MLP neurons of a small language model. Each row is named by its layer, matrix (up: input weights; down: output weights) and neuron, and shows model dimensions 176-239. Each number is 50 + 12 x the weight over its row's rms, rounded and kept within 0 to 99.
Before each neuron's rows, "fires in" lists the words (lower case) most often at its 100 highest values on Wikipedia text that the model never trained on.

fires in: "following", "under", "due", "summer"
L2.up777:74 49 41 34 33 49 49 45 36 54 59 51 31 50 63 59 37 32 51 61 52 61 45 49 69 81 43 55 66 61 55 40 27 74 32 59 23 56 56 77 37 65 67 47 61 61 49 52 43 22 44 69 51 50 53 49 67 68 18 32 43 40 31 45
L2.down777:75 48 58 51 52 63 52 43 47 32 54 49 48 49 34 51 58 37 33 23 53 54 56 73 42 51 50 56 50 68 55 29 33 45 37 58 43 35 57 52 26 51 61 20 57 27 72 35 37 21 60 44 54 35 68 28 55 33 51 40 61 68 47 40

fires in: "united", "states", "british", "us"
L4.up246:36 56 48 66 56 51 35 51 48 46 59 36 33 58 50 57 59 52 49 52 44 46 48 52 65 50 40 47 37 60 49 62 33 50 34 36 36 56 88 44 62 48 49 45 56 22 52 49 41 32 29 43 54 45 40 57 61 52 31 68 42 54 59 48
L4.down246:34 53 51 50 51 67 67 39 51 50 77 58 21 67 51 39 38 75 45 41 67 55 66 51 54 61 27 52 49 68 58 76 42 29 45 32 50 49 70 44 28 39 41 59 41 60 61 64 44 39 55 50 38 43 46 84 53 53 65 48 45 45 51 39

fires in: "was", "is", "may", "can"
L2.up292:57 54 58 35 56 37 52 60 51 49 50 56 48 43 35 58 35 64 52 50 61 44 65 51 27 35 40 47 49 50 59 43 70 27 44 51 74 58 35 37 60 40 66 58 45 65 60 58 26 36 50 53 49 55 67 54 54 56 52 54 64 53 68 46
L2.down292:33 57 65 52 37 54 58 54 66 50 44 51 43 48 56 51 46 51 27 53 48 47 51 43 61 48 41 46 26 61 45 44 39 48 34 36 48 44 63 58 53 46 63 59 50 52 47 51 44 59 48 52 45 43 63 46 48 55 65 53 57 39 58 58

fires in: "part", "second", "section", "secure", "secret", "security"
L4.up323:64 77 37 61 58 29 60 34 27 50 58 47 56 40 55 46 45 50 63 60 39 71 46 32 44 39 57 68 44 66 37 48 45 64 39 77 58 49 42 61 48 39 54 32 54 50 40 60 50 46 48 45 50 67 45 24 59 62 47 37 48 49 33 45
L4.down323:60 62 34 61 72 49 53 70 51 39 33 36 55 48 58 56 63 49 70 47 62 55 70 45 54 48 64 41 65 47 57 72 39 48 41 50 60 40 44 43 66 54 41 56 57 65 50 40 67 41 64 57 34 32 44 52 30 65 50 64 44 50 31 61

fires in: "first", "19th", "second"
L5.up66:48 48 52 64 55 38 43 56 56 51 30 44 61 60 53 56 34 43 60 66 31 34 71 35 44 55 66 35 49 40 44 62 48 52 37 41 29 32 46 44 38 55 42 43 33 58 60 47 54 58 40 60 50 63 57 59 58 41 40 64 59 48 57 50
L5.down66:38 59 40 43 53 52 86 36 50 38 51 56 45 55 61 51 39 63 74 54 50 48 45 74 57 60 51 58 33 31 55 40 50 39 50 36 51 57 77 68 37 39 51 50 58 46 40 63 60 52 54 73 44 60 46 42 48 74 45 27 22 55 47 52

fires in: "this", "established", "considered", "become", "founded", "san"
L2.up820:49 63 53 54 56 59 36 72 40 42 40 50 68 74 55 67 46 36 40 59 49 67 76 42 60 32 62 45 52 55 64 58 40 54 46 53 54 57 43 55 60 18 41 52 72 33 33 41 53 62 50 28 49 66 35 42 46 12 56 52 36 34 62 57
L2.down820:43 61 58 53 68 60 44 63 39 56 59 59 42 43 44 56 58 60 32 52 43 55 56 56 33 72 42 45 46 49 65 39 38 70 40 48 38 51 52 33 45 57 39 70 47 52 20 75 65 43 51 38 44 42 57 29 46 51 53 65 56 63 44 61

fires in: "born", "an", "another", "eventually", "entered"
L4.up423:49 32 38 46 71 46 59 41 45 42 56 49 30 54 53 42 46 48 43 53 59 57 58 40 65 60 47 24 61 32 50 50 71 55 65 47 46 73 46 58 60 70 56 54 61 31 68 54 49 58 56 58 37 45 56 53 26 48 51 33 72 43 53 44
L4.down423:65 50 35 67 48 58 62 41 32 22 40 29 38 40 61 45 47 47 45 57 24 48 68 37 36 68 60 60 48 32 53 33 46 59 44 45 38 43 42 34 38 47 54 49 64 53 53 72 49 59 45 66 64 70 60 28 51 42 37 58 57 57 58 41

fires in: "career", "history", "date", "personnel", "website", "by"
L6.up669:32 74 48 40 51 43 50 60 42 38 58 56 50 33 45 42 65 54 47 72 58 43 37 25 48 36 51 43 39 49 47 37 71 46 57 48 59 41 42 44 44 42 53 41 41 36 53 69 51 39 45 59 36 43 34 51 55 60 32 66 57 45 32 44
L6.down669:62 44 46 52 44 44 36 34 45 57 59 48 57 51 57 27 63 48 47 74 72 57 55 50 57 74 20 31 60 67 63 51 52 30 52 56 64 58 44 36 64 43 43 49 70 74 45 52 54 38 25 35 64 57 48 49 48 51 55 66 56 49 54 37

fires in: "born", "medal", "medicine", "academy", "democratic", "married"
L4.up5:27 41 47 60 56 58 43 41 46 42 19 52 35 30 47 64 67 57 30 29 41 59 61 59 55 36 41 46 57 46 45 54 60 52 57 64 63 32 49 51 64 41 53 65 51 47 67 73 40 60 62 42 56 60 65 45 61 42 48 45 62 38 45 58
L4.down5:44 50 43 45 46 56 53 32 59 54 42 44 65 50 54 73 52 50 54 45 28 56 42 38 45 25 42 34 81 49 57 58 36 60 57 55 53 57 46 53 50 36 56 57 25 40 45 71 51 63 62 56 43 55 58 33 46 48 51 61 62 45 58 43